Part of a small language model's weights: width 256, LayerNorm before each block.
MLP neurons of a small language model. Each row is named by its layer, matrix (up: input weights; down: output weights) and neuron, and shows model dimensions 32-127. Each number is 128 + 32 x the weight over its row's rms, rounded and kept within 0 to 255. Numbers have three digits each.
After each neuron's rows, "fires after" lists the tokens most often just before its 100 highest values on Wikipedia text that the model never trained on.

L4.up323:168120103111110103160165151137162091095142141168114067124220098166124121137117097125172124098144112121150144145156148121145185170128141112091157156087112143183148188104142065150138113213120108073168064139173208112142083129143117114115145113126126129114182154126114140096134127129134099118
L4.down323:149122106153134126144144166086161145119153169108175089128148127069098121072105168097107123135164120184101134180189126107141172122108193120169100096132082152149109176092134080113112042123152179116118131151119123129162083106170170066076090098133119134150100120104107140130126127092111184130
fires after: " F", "o", " f", "av", " C"

L5.up199:068124161118160103062089159141191175118158137190039057145129065161059125157142139173157135094154138198095119127146107116113109176092174131120124113128129126117119192091135155165147165148122113161137175157123148107113099154037104133211200124092083141143115108102166110119159152186137170130
L5.down199:085149108196119156083119113161139113130157092143093117133164065127127119165180130107104086121151134166101110099156036088094123088105133159131125145130147116159097110138034151113078127151148157145158137073124119113153122115106085222157174105168126126095124130133179143107158150168119156152
fires after: " t", " T", " I", " as", " A"

L12.up855:186118163088119133080137145068107118119126165135128174105128138181094136118084114188136147085132122077124115121141072076095155140159166148170093136172119085195158128156096125044104157164104127107179168102137098132138102152142122094156131087194090137138081139112118144134131131106167100140
L12.down855:094173184149113155091133122085098096136080125138078099099097151172114109061153131106106071165055167084138131110110134119118171106136140139110160081157146156113132168134131144146121159210124188155114186127108112089156144141137073117157110108187081160152137117142134166067138129145128098069
fires after: " ", " (", " the", "o", " a"

L5.up845:109166097150145151096137084135139131062118191111140141133129117147171113125105154159128124137142164188157216158099159076142085197137125153109139148073170134157111108090154072169134153117132157197170177173109137084097105133155075148172156141126156105158132121119116130202100125147135147123
L5.down845:154103104126166131177174128093117068088166064144097109119147122078134120132104057132135154122152120094196130144158074111222159097132166152137105136139137145090139133125106140116178135144172143092133142118095125143157155173078115124133083096121128114178120181137048148107134109108092074099
fires after: " re", "c", "f", "ue", " Co"

L7.up211:190122125089118130071134129115163145126138154143108148140114152126145161124185122136108139119160082121118143088165124108157141076115138126116136077115197066104176164124144148165084211103173092144125210132117133114098127157164101112171090168124150124111172110127161093169169135118153105129
L7.down211:138113149156116200110089131132111084138153143110138133134110115155161125185101163142083185211170112100068113145157142092180101153125109155108106109079119065108097164086102043127124134126215120116086169145158127096068145157173118169158101112082140205142082134148121092162145131127131159198
fires after: " P", " S", " D", " M", ":", " T"

L10.up146:184167113159099133136127161146140116114125116161156170090128105137188128157151074135129151146143105134113143099201124090088082094085163095063152180133077147137087177113127132158085178185149109119117092111135171117140115167121144133166078125160176066168083105091086106115162142116098180141
L10.down146:122109146158123116111152111172064176121125140173180144102136086163140124139162106149105124114049101122140101114097094155129090115096168151158160102084154127136151133107122193157070112038090123130110149099108094132069055130142123114151117146125165153121161181136118126097133164122118145115
fires after: " ", "1", " on", "2"

L13.up46:133168127125109183143145149131158139104147139117160103095182147082186153088107109175172130070102109103106167117117113093092086155093150117143101110193101118138123118069168125164158210166074112141151121133142190162151113166116107171115172116167099114152125153115133113166196141084142136098
L13.down46:102073131143137061120102139161120180137088097147099219159104154132131131102128098129099170167196117139165091161111113179190103101127095128132142096112125120124154115179153160095204050117164138108069064106155111148081177122100152122144165119118155135104093134132122146105093179131146136142
fires after: " ", "\n\n", " |\n", "2", " St", "–"

L5.up468:180173145088146129094100146046147095133132097172111079118085132154190156120156106079076179123155121121102156129152117166151168119075113119159173165112113135185138098118148120154111128166163105129122137095195133107104159099153088125089122104123109153067166153132143127118214090154088078147
L5.down468:119154100125134132068128144092151181183136224155152092120144091139118156132121114121131144149167082118077130101130099109128147123170164110147132118117092107136140115130115085186117058172126126149130074126188104100178150161133137144116102130163126146103163109132149142087115103105155195175
fires after: " F", " B", " C", " Ch", " f"

L13.up732:173124145156114122073107124123126073131172096143135089130142151122150102099086100168213118145121077108120211111133085109060167139138159052155172151162115118146143124106117086108163121168071149077202177144150158060152128158177110095186122089128098088198127179147121083107193190129115048157
L13.down732:154131114084117111119125169140111122126102111082137134155109136145128081037148116109094117124000157128164103131087110131143085148099129129146144136135148115132169158173123134134091148123096096106127174106118147164066114123104109171149135147185142108139118130111127173113106124119136170134
fires after: " ", "est", "1"

L4.up278:153184105161149121164107198115184119081160126127113122119108130127102112180083046128155098155146143121108131145136124110101122123150084171115087130156145156133135171129148114091154088088103152114104106136099138084163125143102117100202079197113156107160083136099098134073151157132133132169
L4.down278:116119182169117076156127142129151102130165145141159172156130147135083060193097120111108135145152135154100153121125099116099034119158169182125156125075180119063108178147144163108125086089079174146164097174171163131173057129137201146155169120157141100139117137124113121069168142112151162142
fires after: " h", "g", "ate", " G", " E", " f"

L7.up335:141174030140135119085118091094134128144084147118098129072152185128129117046103102119108125045147138118143126131097167169104096149124188118144100168096075104124139079141193140153090162121150160170110191158108178103128128097128160168097107136107149063191126096129111146135144031123075173091
L7.down335:104101186120160110155106136130119137141212170162140175157135068146147092183138108072110150140109102114118155144198138136115167087117116170105116103136135162106129158085086091093124113140152094165159106132134091178164143141132135035135122161136121161086115206095178109129132172087130090106
fires after: "1", "3", "0", "2", "8", "9"

L12.up331:188143116125204197145122138132130101159108141178138129119104157125222097177087135159177109091129160165170156125161141140079114130104124070084136117124139166120123109102128153143114129112099136121123146142129101085133104152133109123179141080127147124180111131095092078105111131208097157149
L12.down331:096129087179081124115171167117058103149086139141158180153107101159104142103152082086155148098006127124133119147178134149110159069101141077161117116096078119085112126124091161102173129105102123129093105160080139147178125151171123204084078127104102125128128098045141173073109103085103133135
fires after: "2", "0", "1", "4", "9"

L4.up305:180164124199134136144133135111105191133137165135128197115148155167119055100073147147190127133141155165140101127151110133068131144123138112096091132138202185145123196090141159096176161155129145134110139126107149057111068150102075166182088120030203107165149116088112157134127102089101123118
L4.down305:130149157105100131092084153141145080151076127157079217174113170189183149116156153096106082141106122099186112098129140108116064113122189125121167081110093119107140145078116197146099191153091176078142121123109096106055140137123234167129158107158044176099100168099062142143183223083108081106
fires after: "h", "T", "I", "m", "k"

L5.up469:111111163161158129110040197154102179098138179171120137118098108110099164162130093144129172120141094162132152079166131153111124090095159121152166082169133081181121122146139211103126148141172082174135117094185138117164139121148159187102130182102134132136171246093152101150136142135115071138
L5.down469:114117128138119154130084143154124175103197163119141115085112140121148112110174164107148102139159120085146104136163055077166100162158111054103131108102115093163102110183184082129118108125101158137132148173097150168127112095151091140136180142086170180101150176167168118102142142126124159136
fires after: " the", " a", "The", " The", " an"

L5.up461:164115136151165111117168115121155158053117142186150111152161098111108068118104088150090158170156126112107177115176107139119159095147100131178134156184156099085126101145192145126130105093180122098176148128122132145115135153131115090105072120113091070117120162120144116211132139137122112103
L5.down461:070133159155099111127181127136123141132062101146109074171129167066104121145092132157137120139188157140170183096152115049136085081139113142153150122153113109050157155082164075160183075122116081148130172099114096109114153096225178080130101129112129135120214170156133213196104153154090117147
fires after: "on", " N", " d", " D", " re", " n"

L4.up734:142204094134073141090131162100131098146135144147176102089134218098077107139083133178068138130142119138075145103075137146103072147121132152077073120097161084188125144157137209136192159158184099153109139158123122113077134116128130146089104129154105107169139139118123134149127099098068089076
L4.down734:081110155132135186132147110157093104174146155120095104108126137124126109158015166126123117066082105153118120163117129142105180128154133097039123202177160105119119171096143153136127150111128164147128088123144177097124104186118099135157152115139137110107118129096092128109049073066171114186
fires after: " An", " M", "t", " Mon", "an", "n"

L4.up581:114130147147129085150114114126175061077143177088113129157137134068120104137134150105155156148149129141122123113132102119133142077118140121096141148162119146199132144092117116120126129129117058250115145152161182160106087122163111121125127093057126114127072124102122130109176095107064164101
L4.down581:070128119182111184171117110169164137122128135164170110128117090169145074148168187126146173168045126107143170181103136158174110117142052103119123140092161113103163128094140111181115096174123158181165166102067144093160108090116156138164139104101111178137180169150097147115120089153107129185
fires after: " c", " W", " sim", " gu", " C"

L4.up284:169126057149177077148073150099116137103109159203141099168144174138059089075096104131116176095149047171127154106102153115140137153113105164108172108144179136100081185078151159184089160105119115160117065165179139144143132125094096155135169161109094117128181179124041161127122111143100103152
L4.down284:139112140101114098159146126158170169062109120136178139125165149103083180100076153157106134044145176142118116108115100082097120080111134040093089142103110110035187071119171101096126103162080144118162167108089124118160101100120125120175120113103148127096123145160112173141111155114098104178
fires after: " n", "s", " V", " N", " st", "av"

L10.up437:113141129121061121133153169148118105153143112185125112146141096182125107075118132145142159118160091164152153116114047149034131201114174172136157149155143124180160146090095132125137065113131122098099088167184129121119125176163160073115089129177158125175153116128089113215179074101063142160
L10.down437:078114090151199082094086217115176104128113130089111143165111143128154168140089093150118180176123126085141093124122129150116146077149120090098115123136164105064175121150145146088108153150103134163153142113212171122133141089155114102213181153069147106176111134180133162082160085109167098119
fires after: " ", "2", " b", "1"

L4.up449:123114087146098125171163109073150122073128181146095148133144108183175124121155164186114101141153073188134183119113106120135088177158159169152142088201141150177052140101098111130145122087105087155155073159111112143072179164127126133127063128106105077157096147111124093128134086093085113115
L4.down449:071128132122071123155128092084181134121075131082109114096148080144144140126099063117147117128114168112191173135125166020106076043132124111133170122146142200125129139130117088113175090089046122156158101168130157130130144111134132099072063152130122119119074109141109139148115157130114140166
fires after: " n", " M", " N", " L"

L4.up701:116153072133147065099095080083145145123083149146141194179118119188173108078059147121165110150156152149127111145122087166090084143093121108082083147141142128165162191146112112155165187177151138172102119113121111089117134148112064096170067155117121041143163121080104073101141087127134159150
L4.down701:141144135142098135160183131150136124145078134191135109170167150092120142084206098108071081091167133157170146106147100144164170164110146081111161074137155189125131117079136146045118141145143118137084130165113094130151122138072123149145091157150152111086085115106175076115141101147113182107
fires after: " m", "k", " M", "ak", "T", " k"

L5.up55:108113077104126142143153146091152132081153081143144073139123171190155113084161130148122183153157097112130111129130112131065129115119126090148098122149180092189205097094145147137039071099113084113104142146133146134167106112092073125138195118157148101155083127083100171173124116145112095115
L5.down55:092146151055128150109134176092156133122180184164136119133099178177093146103082105185126154167154104124148105060156147119124188145128165079105180109143090137157200042133173154098035159126155116102121144105117135167094108129162128140174148117133144144139149126093145146187169125111155074094
fires after: " is", ")", "v", " was", "on", "9"

L4.up129:125133086170115155133127165160148065047094133166124073142154088063149145087131149135090146134155123110146091131146167140153140063071124164142109158094087178131087188113091067120121122182100120070163147076176147120167116111102136131130136152093188048135096150121111156093115084160141158166
L4.down129:140117131110116068172090076129122108119082160169156112065156105097161156083136104148104093110106138066181119127118140142116115078089121136110124095151093108135120133110120143134168173130069073146119138075191123135129137154141073111122173146166152074103119106127142120132164152174133152127
fires after: " j", " f", "th", " g", "our", "ry"

L5.up313:096147130178128124173145124161139198149145113115070098079152187143127104129132127116112131127150109157145115158110035107142086172075122155150102117115153132144165143157119090141190228126161059190202150102098125125117133122090089183103092147161138128091105135123151083110142104131146144127
L5.down313:147142145152133185134166117087160156157113125140069109111072138081062109119094098120097118128222135125143159142131118082056046151086120099084169092110138174196111122192146162144169115116113120122052091134137104132127114145143122167121157140129137130090128087169148190089130177129094145179
fires after: " M", "-", " w", " l"

L12.up665:217175084126127143151098095166157146078149151111175098119085112178129081133106117174132120114119120123155109098105116094103091142149154142143066132195160125151163124076169151116107114112102142105113122185157162148154090181117125102154164083087192091155143122178118116173163106106111110110
L12.down665:100066137112151151078176163123070175101137095127087114140135173151144176129168112177084137149106133120120155145098106194139129100086063147143147096090118112184118111199121121097108127173168130136163145101191130105180123125076179127144157174161151103125094072123115130140132112144097164119
fires after: " ", "2", "0", " to", " ar"

L6.up366:077120099069070135102120167102124101120158111146091105065108161142127087071069090117175115106152155107141156088154146148091122117109104129165156156147127102132165154142111165143112163114131156137146140120142115120164135181194097122110125103106142113183167112149135078123158130124104111151
L6.down366:136127139130178114095165117085152150114103149120155128115149136153140144158053122085137128163079075156160123167141148138101119092139090076064142094120099160075054152155133103158162117132114125104098119138118166131144136128041104063129126166117165192156106189168148097120100188113147157155
fires after: "0", "2", "1", "B", "S"

L13.up12:169239123153146128109122151148166142125131132096111074091173176153097091108083143119117174118145139223087173125158123161173133180091130109133132127103121052154180089132146148059158120139151135127094092133089184102147080110121082178156124175109110140106122111123170155164202162185114120092
L13.down12:138148131109176092142076120154120130091131116113150131186121170114097087153112114161114170123146135183096137136162101143129128114142112166134126139099104160101148150089119094151136119117018120162121118138135091102176120160103132113135151127188069090131158148119082132110116149152150141103
fires after: " (", "2", "1", " ", "9"

L7.up283:125122107115077146142092141106158141132104140087141142158185138100145142124123144088112145173151144169103170099184153111141202079149115178119132134147151159132171076048145120119123113096135111148087106115126130115144137118099137183130137139120123066152097181085115073161215136059143109109
L7.down283:163115095170178178164098123124140086150167118093124142108098118140147176141118110155145146115125147126138130146118141146156064178120161118103133126125083177067126110113080147111149125144127156158167151100069117131129120145169147102118058139116153218108143135097119112142083145108109185150
fires after: "|---|---", "ic", "|---|---|---|---", " re", " Reg", " dist"

L4.up37:119135075142125115167172150167132123113122106132098133081134144112149131129141116150049128113146109144128147118163137079192162140108172151116165186138153143104083114115207154099159162102124137143097201093132152119066138164139143093122106062130081133121150153142083045154148109107121109081
L4.down37:072163127059156211132109128102180145131110109134148114212078139132090126142153102122149100134144134084085128098164167116112131153169080120095150143105134133153137201133134122117156120136154107158100086120169064118193128165176119123143137147156139181095105136129149062098153158115116075185
fires after: " L", " H", "id", " exp", " w", " l"

L6.up446:124114120162131124189069133102111126149158180162121132128112111117106127161173095159178146082166158125081132131114125143117096225102124103171147116166170160138117155133114155133193141138162094048127124151176130065083158090104167171141036187132120126145121156123097132123095164129079073140
L6.down446:098125160174106060107099126105160165107158154138120073124139133161100185116113173156108143147167168146136134174152044131133116120067087127089119147138077112117178127133110129128099157129172128168152141160138134134160164161136145144065160126132123072160130146167104083160136194094081150113
fires after: " G", " g", " m", " M", " p", " O"

L5.up46:154191128150136099091158133157107172118157133205112108104129104096131159141061134109119123138169127117124098138084159146120139090181104126137148128183111152196150085116110107140163121178192150118168106136154123118094128153159125148131076108113073153099125108083141117073153093108101073092
L5.down46:102197120099129167113121147120094155173129114137111089118127126053159144119036131129151112141176134120118154108143125145132126172205162139172150096200046123137060156132121068152129078195140094077054154041126145125115122149184126166168129137121102107143078107131166121096058191119074186156
fires after: " B", " W", " N", " b", "B", "w"

L5.up23:140158140198090145145125146098140126109125143206107138077141116130140153093076105163122144104162071146136100133174100121101108126175133123104110107145170037166201121179059175174145164166103103096096092074122115121094120109072165103139120131154117120106155116126177055085189095111115077181
L5.down23:168072136211102132112089159170165175146148125107125099090083060140146131140106128142160189123189108154132136102120141129127119191133167108078145079119099105082131127143072151105074137189117128167118168072147102141106137131146140066188143167128137058090100110174117114133160088140128179170
fires after: " T", " M", " P", "T", " m"

L4.up547:115146100090109169098123115160111060104115140137163119175127127141145104160145109190121179127160115188126059113112193091092079116138114111113190100181178094175107130126151158195140171153102123153115147112149148090121113099088121198182098097139109085170058160151073122124101097148049130128
L4.down547:094128190118155165109121116125113127090151085123153131166110119106070158163134191143111130105081160142112104163120090131145153136148072104125100109202102129137124112119147146096148119083199096157113074152099093136176095118080160099150116101092137057154103170110118148153124154090113097117
fires after: " M", " I", " m", ")", " T", " S"

L4.up196:152164108132112105098091144146126096182168122163163136137113129115101097124092101176147177064133137172131159143148145138110098108151093071130132119136109193133138126165112102113086118137190140131137110094131176095115085099058113184190108186133111166129103132100085113144102103202096137102
L4.down196:099118153062114113100100146112175094079124097151101172155045159151124180146144144124150112143054156090127086177145090150123121154143072166157167149146119089045173134183111112120118113155149107112113121103166078096165085154128157093147061118146119117155120151104103085160150061146108112111
fires after: " f", "p", " p", " dep", "c", " g"

L8.up24:136142097131089076190155158104138134103166056179199152165158195189135136122109163133104094119142138079112141127152135180126060086070099133106149156166158151113085163156124131173131136090082099103137105155120100028138123131082118156148132096143141089199150174138154139068119143122179159093
L8.down24:146131101150181162171115157144106131133178099115171127092167084107145139137064141144147171123152098131081109106126122104167099113125131176130169117103172093151127187144179066172157124083127136047086104189179126171138078148112202101078117149139109090133173099172143168108112160146160094101
fires after: " G", " P", " p", " g", "v", "g"

L4.up750:161102099111110175128119135138157136115112111109153104116160111196087048117126124147153143140147096131100180176156108123099125165131179162149147154169121106114108085064208164112130177147115112161094162189112118097139160138123193104109104054116137189123095172061102103128120120100132065155
L4.down750:172155170167117136139113170137098141091145157151080093136189117130131085112082139144149089177186100080117097118108151172076179093150138140146095133164122131099176121151156103109155186124151115083136151143103096180152124096107161119142143125137157135100209092067196176105159138096147187144
fires after: " S", " O", " L", "an", " e", "al"

L5.up76:139121103082073097181164147138118132147082094177065080098163159183130111131147125127100147112151145057062142093158099158139122158063161156186093121151092144163148166132165131156074169140150171106057139115148145121133126107156114106083120124182128146139182190097163100191154183197073137097
L5.down76:166123137119152122121053108155088137107160081116161084099181088194132138065123187086148117162174125140089180097154121116100163108142170094136102135144129146170133137118117080074124138179190145084136133163094135199145103104133137109102147120121139121128139166095149175092071129095152172149
fires after: " B", " L", "B", " l", " S"

L7.up637:171081105107150132212156182112158134121134099059103145112115145176131115118113145122144141167167143178049170135124101158157149149075157115134089089149111066196080083053157080085146144086098111115092078118154109128137125099123128073102097112141157091164089155084113130087174109176107157137
L7.down637:127127133163095137129126066110079141119137147143176141132180119080149088107097166141134135182189148119165129118193103134169114075135124094121125138110109114150160172082137086122145134118110163117125165114172124156150095207149072089177184103098121164121071147103121126132131139074092090084
fires after: "-", "9", "0", " gr", "born", " sh"

L5.up403:118159109146121156060114104100110113105122148204137125120159107143166095135094070110092104131139100133088167150140185102121140155132107146189150120135110166180097094149117168126080080166131102083124121150160140026122116059149145097133129182099152093188102118106136192170144125187160121134
L5.down403:129146111186186125117137050133085098160154133177101192165127082122101070154165155149134164123106140127119053102124151128153146100157147164129190095125089124112144166131057094215136088132109139122087144084121120107131107120172130144112140115102130090178092075147151192158187157120192074155
fires after: "-", " en", " (", "ar", " En", " \""

L4.up160:185145115102133100106177123081155098098075135129163093132068159103137116081122128123143150151157152164105148150094090135123155094148213134189086144141148177137142048082195147168139145150183140145144085118144161107133138088150082165099111111153158144159157168121072082178181114109138107154
L4.down160:113106091136076162144130130160184089123098133124188129158096074146161119177093176127108173179159151140139114123137106139117089157066134154122067181114191105108114085091132098147092040094168112120160142108082077082101122175147164183105164067100089118111117120166167127119144172060155133159
fires after: " V", " v", " p", " s", " Mich"

L4.up79:102220135104103164164102130124122132067144129146133105066153179104153186173084171123090153140155131104093159096175135157145117110153121162099143138116110148154126151141066106095136107202150116136124160142110109109063109127130130109124126134160095160163113119073173087131155125129082105104
L4.down79:109158164124171128114149094192131148124158111146158133085131146132140116147114164139092148150165153171115166065154118167151148092152103171097125084102104143146074118123130164141146135171139098153119151134126147128110169079125137189137133158155143148135108147158119126122064188168160084093
fires after: " B", "u", " W", "i", " Bar"

L5.up203:203229101090144202139164194124160131079129132099120132112169137113122086081155194106130138111148067147088145117141121086166107073057136061121108148095100135134211081144084131118114123175150077161097143161140134146139131129161162148135110111127171121132078127106083141140169116115151118077
L5.down203:091226091092150187124144154130104188127167111127129130099215099100062128095143126103142147120148142161119113156113147115166106159146143119152090095053147166135141049125135109184086146166181133171154126131117159125116106137106059148144119110128161173135204129134052154105161145048103074123
fires after: " c", "-", " C", " \"", "om", " f"

L10.up575:174155075181102130060108152150110136110075130194141140071138139107162073078105136130114114111150115081126157110148128098101153089129115102095169127109146141102124119142132128151165137138161114162149178146123200073112108092150078126158145167086180073176185180106172131107090187150070157085
L10.down575:105118188122173159150105057101081146103102084094133184131074116124097125111057082132117174129000159112122125077154140136120077149122074145108157112165162171167129165102079107125151114102155133100073148144115078104134151144115140160122150078097111157115095134157172130092109129098135139122
fires after: "0", "2", "1", "9", " ", " January"

L9.up580:094129089093099127132119117165098144161138153118065170135142081151156088099124096124153093095155112129086157114173124151108098135087172160169136107136119109163133108098170087101117134156137056094152092165091140135139109134122125151127084145135180080162118125145158155119166106179150171104
L9.down580:140142072161081122147187134067112092067165129083130149150183105116133137125122104124167124123190128132100149102148118086110111118077072131081087093116127078167164065121119127112119094086152144141193146111173162180149059188103149114163138113158152133180120124089088111186132111119105104120
fires after: "–", "9", "0", "ad"

L13.up401:125149119103109107172155113187160101099163152180124089124140150105114115112088183154108156125127091173106153142114092106180175160076149150090161140101105129133191147152147106109115155033110193118119086138154158162169112143012105157115134135112157153119103135126155101100155120154131087085
L13.down401:096133099155197132058157058102107097137155123129100146137170161119134146125101096141134112099115103081083118118151101175103078153140127124122108135217099126147118147176113066108125116133097095146114149072169128092185130130153101109041125182175135101098093163079152176153107141163128177142
fires after: " ", "1", " to", " S", " f"

L6.up693:131117129149161161131086143147135155120140123093130130131142114174092115135124121168089138149156114209104192087120098149090125114119177121145113182141183110079112176131123132164111151120144132091132091162164161128157140122134113156222098136149084092150108133067121106145158114097100173140
L6.down693:148128128120093157118140109137127129120183113111129112099102098145123049097188177170095177157108058136119190099097112050119108170148171148200120101069162039084122162155170133172104155179165159186129058122098133092140131112115127129121164103175111128165053090135153104136168097138170144124
fires after: " ", "\n", " T", "A", " A"

L7.up235:123118079083122101146092172121170156086125116077113099130145124142167142140141108144136096108166154184116142135085113146072085147060158089090064149178121134092119136108081168075085184119122141109142177165098164122200102065044132106168189106056108107179148108108221156146148069139119130136
L7.down235:141135094076101119133136121163151083080122112114076120070146133142129126117125115137154162120143134136102123100123106104112119085102133063172111097202092148116095106146145133128153082206117126224087109158142158090138196118147078123146144150105192178184114154182164170145202066113155119120
fires after: " as", " t", "t", " ty", " ag", "c"

L8.up46:102136094113098120153145203086124180139127117073130073136150141100137082108122134186139117131148109169084126091152139150101120103121135071140116145107122110138181099149114145133122080144112112154154170135209123220164152126121100134110118091136094137089144162135153047121165119215116140107
L8.down46:155123145102108169103126120139137106080084116148095113170113159202182106106137106147093106162163138112119075129188139178085078111108146112114120177137141191202089106140161103162143120147153154127199149144126085067156131101156120141219160129163100094140093118120089140182086119131076123158
fires after: " p", "i", " w", " P", "ro", " c"

L6.up554:082184053138104136081105158119180152110116131101172095149169071149121101077111173133116148147135143119125148153113167091099163174104129108109121135130177097159142064135097121093124115104166124212184128147202116164108134161104106086155138109103108075118134096140118090148109120071140113109
L6.down554:099095096178098132083115113113147177128134156107146094157131150148097087109084132131101124172158071075169092150128174145122156168109169089076115101215182122143147111125181123106168068103174152115104096160104117192125097154095127126195079136163089079081119078119104151144123157162103084100
fires after: " p", " m", "eng", " c", " cl", "i"

L9.up610:118118114095151113128112099119113075100083118189120179100152092141116127147134131092152220125145105087126204076166130111106157163134200164158132138148105120085195092089132172141151088140196111086104162134144186096097155127111101164170059147092177102144109112092102148137142132102168084117
L9.down610:176131151138123126106166131140118093176117179132080086154084169141109135160109163147163133099194149087120092112095131134117109107128070129120097138149123128134107144124160142124068182117055142133163098116076146087123147109136168163153083101212169109117079075178081136119193141125106176116
fires after: " b", " en", " (", " m", " M", "b"

L6.up56:129122121119141141156068164182136113165138128178096061153110136131147146145143157110135111110153061157094140076147082156156141128095212162134144109150186152186166106112124100119073108088085090160160127085140059059165119102153134111144105137104048118117110153107095155084149077112156091156
L6.down56:119164145100167145197121100195149122131192076106115128088140097164119158140100122131089107173215080138143104138154109114111033137167137133130127191126112110175115121118157140086158119096119076085119119145093100110157145167161113176215155116126156104090128128111139116123138180109089146160
fires after: " the", " S", "ap", " A", " a"

L10.up418:158099136142183155090080158134149145111142167117110138125087203094155102120189121169146126119152160169105159120112108149134155103102141155124126146142063103162169146158146093177108226135111173136149090072185127098144093085181121162100167106093074131057121168119125148148152119124094124140
L10.down418:065093080135058131129138089103038115084061122139149189136161105114143151149101079116112137169159136125110129122132159140145133083177048128120131096099213105085162101091146099090152152178170152091126127146080149196156142138113204094155095099108155188096114118152128105114054138135160097110
fires after: ";", " ", "0", "1", ":", "2"

L4.up42:094215106143104109132130124109110109147101127161086147153144137116119110131095042138077136087158113113083168127139130153148166084171172124128141130078122142169152123133081096164103101131130064103132139109136189086122140114165118192133148140118164143137104081131091152115091116122204109098
L4.down42:179172131165139135123188097091144136098163128140121179112177131125116154096131115125125192137245189130116133084129160136144146064161141170159090115151108158123142102202125101146092095107147152164164142115179147096136135098125134184175156129111106127157124155147099107108093161055186099124
fires after: " pro", " U", "ro", " c", " C"

L5.up701:143164054114087137139122140169132140076147119110106170112178140112151119136112075139135101123137111128048109154105177144102169131136136097154160066158182111138125106113174122092102096184138123159165169201139163103152080131153125084087164075118123112176163128111039103131146092170094104088
L5.down701:083164115101098126128156169136141109084135162132131123105202145121136109102111120166172136095255087153090161117123122141116169120113144110139153112187134125136120109104143130139099138224168136147165128155186114083125142068155105157130140138075139120174210142136080059132141095167137115125
fires after: "er", "b", "us", "amp", "ry", "B"

L6.up91:100147129162173136103104152120153157125080147217123153126117121169105117084088147147192127139148093123100106126153072113101163087127195098144030166095123140123165117109104186121084196178135177070102115058150160146124116092099178107178092091153107089112109112121103053116119120181123108109
L6.down91:104093104183182074165092119132135094144113180061147137161111114172069074187128164127144175115177119093111110127188141110134092070111191163058081114149085092204131130157166111148052103154180074159159138148146109136140158168087143084158141105145138116174116167158114118132078144108092119162
fires after: " v", "f", "at", " S", " V", "av"

L8.up760:147107103111082103112159182180115106096115122187076066154147123142130038124120139185134124164143123137094170064145152119127108189092146124165044147091134141149159139151146176113074117105129147114120101132110156144097150173090147102118109121134131124103127111096149121063165126168164164097
L8.down760:120143182115168229133086126132168134144139113198108108114127120105125180138123126091119095110146091166092094119134117144049077094085161144164164162133137107089111100147109114147162148143172096108150145146105118091118125135049109096101138142181148070079121120137124190202134217078122157150
fires after: " g", " t", " G", " S", " to"

L6.up814:138159088184141147098189131112079129114109147198148108115155154218204101125158101163139149103147121130095134134121080115088142197126194103140173134123159142181122105060098125144114143100065145101114124123129156112109151070113145150139172139117170106109121101064121141149111111139162126131
L6.down814:107152164148133089094096141117104164123088127105140114137130193181122155179147153140134099141119201144130075131119184150183088089103052120151109138099084150106096144141063128183174113085110068151119104098157096175152104152152142137089126089085115068124135082143103154156166157166118152121
fires after: "-", "ol", " loc", " sm", "oy", " ("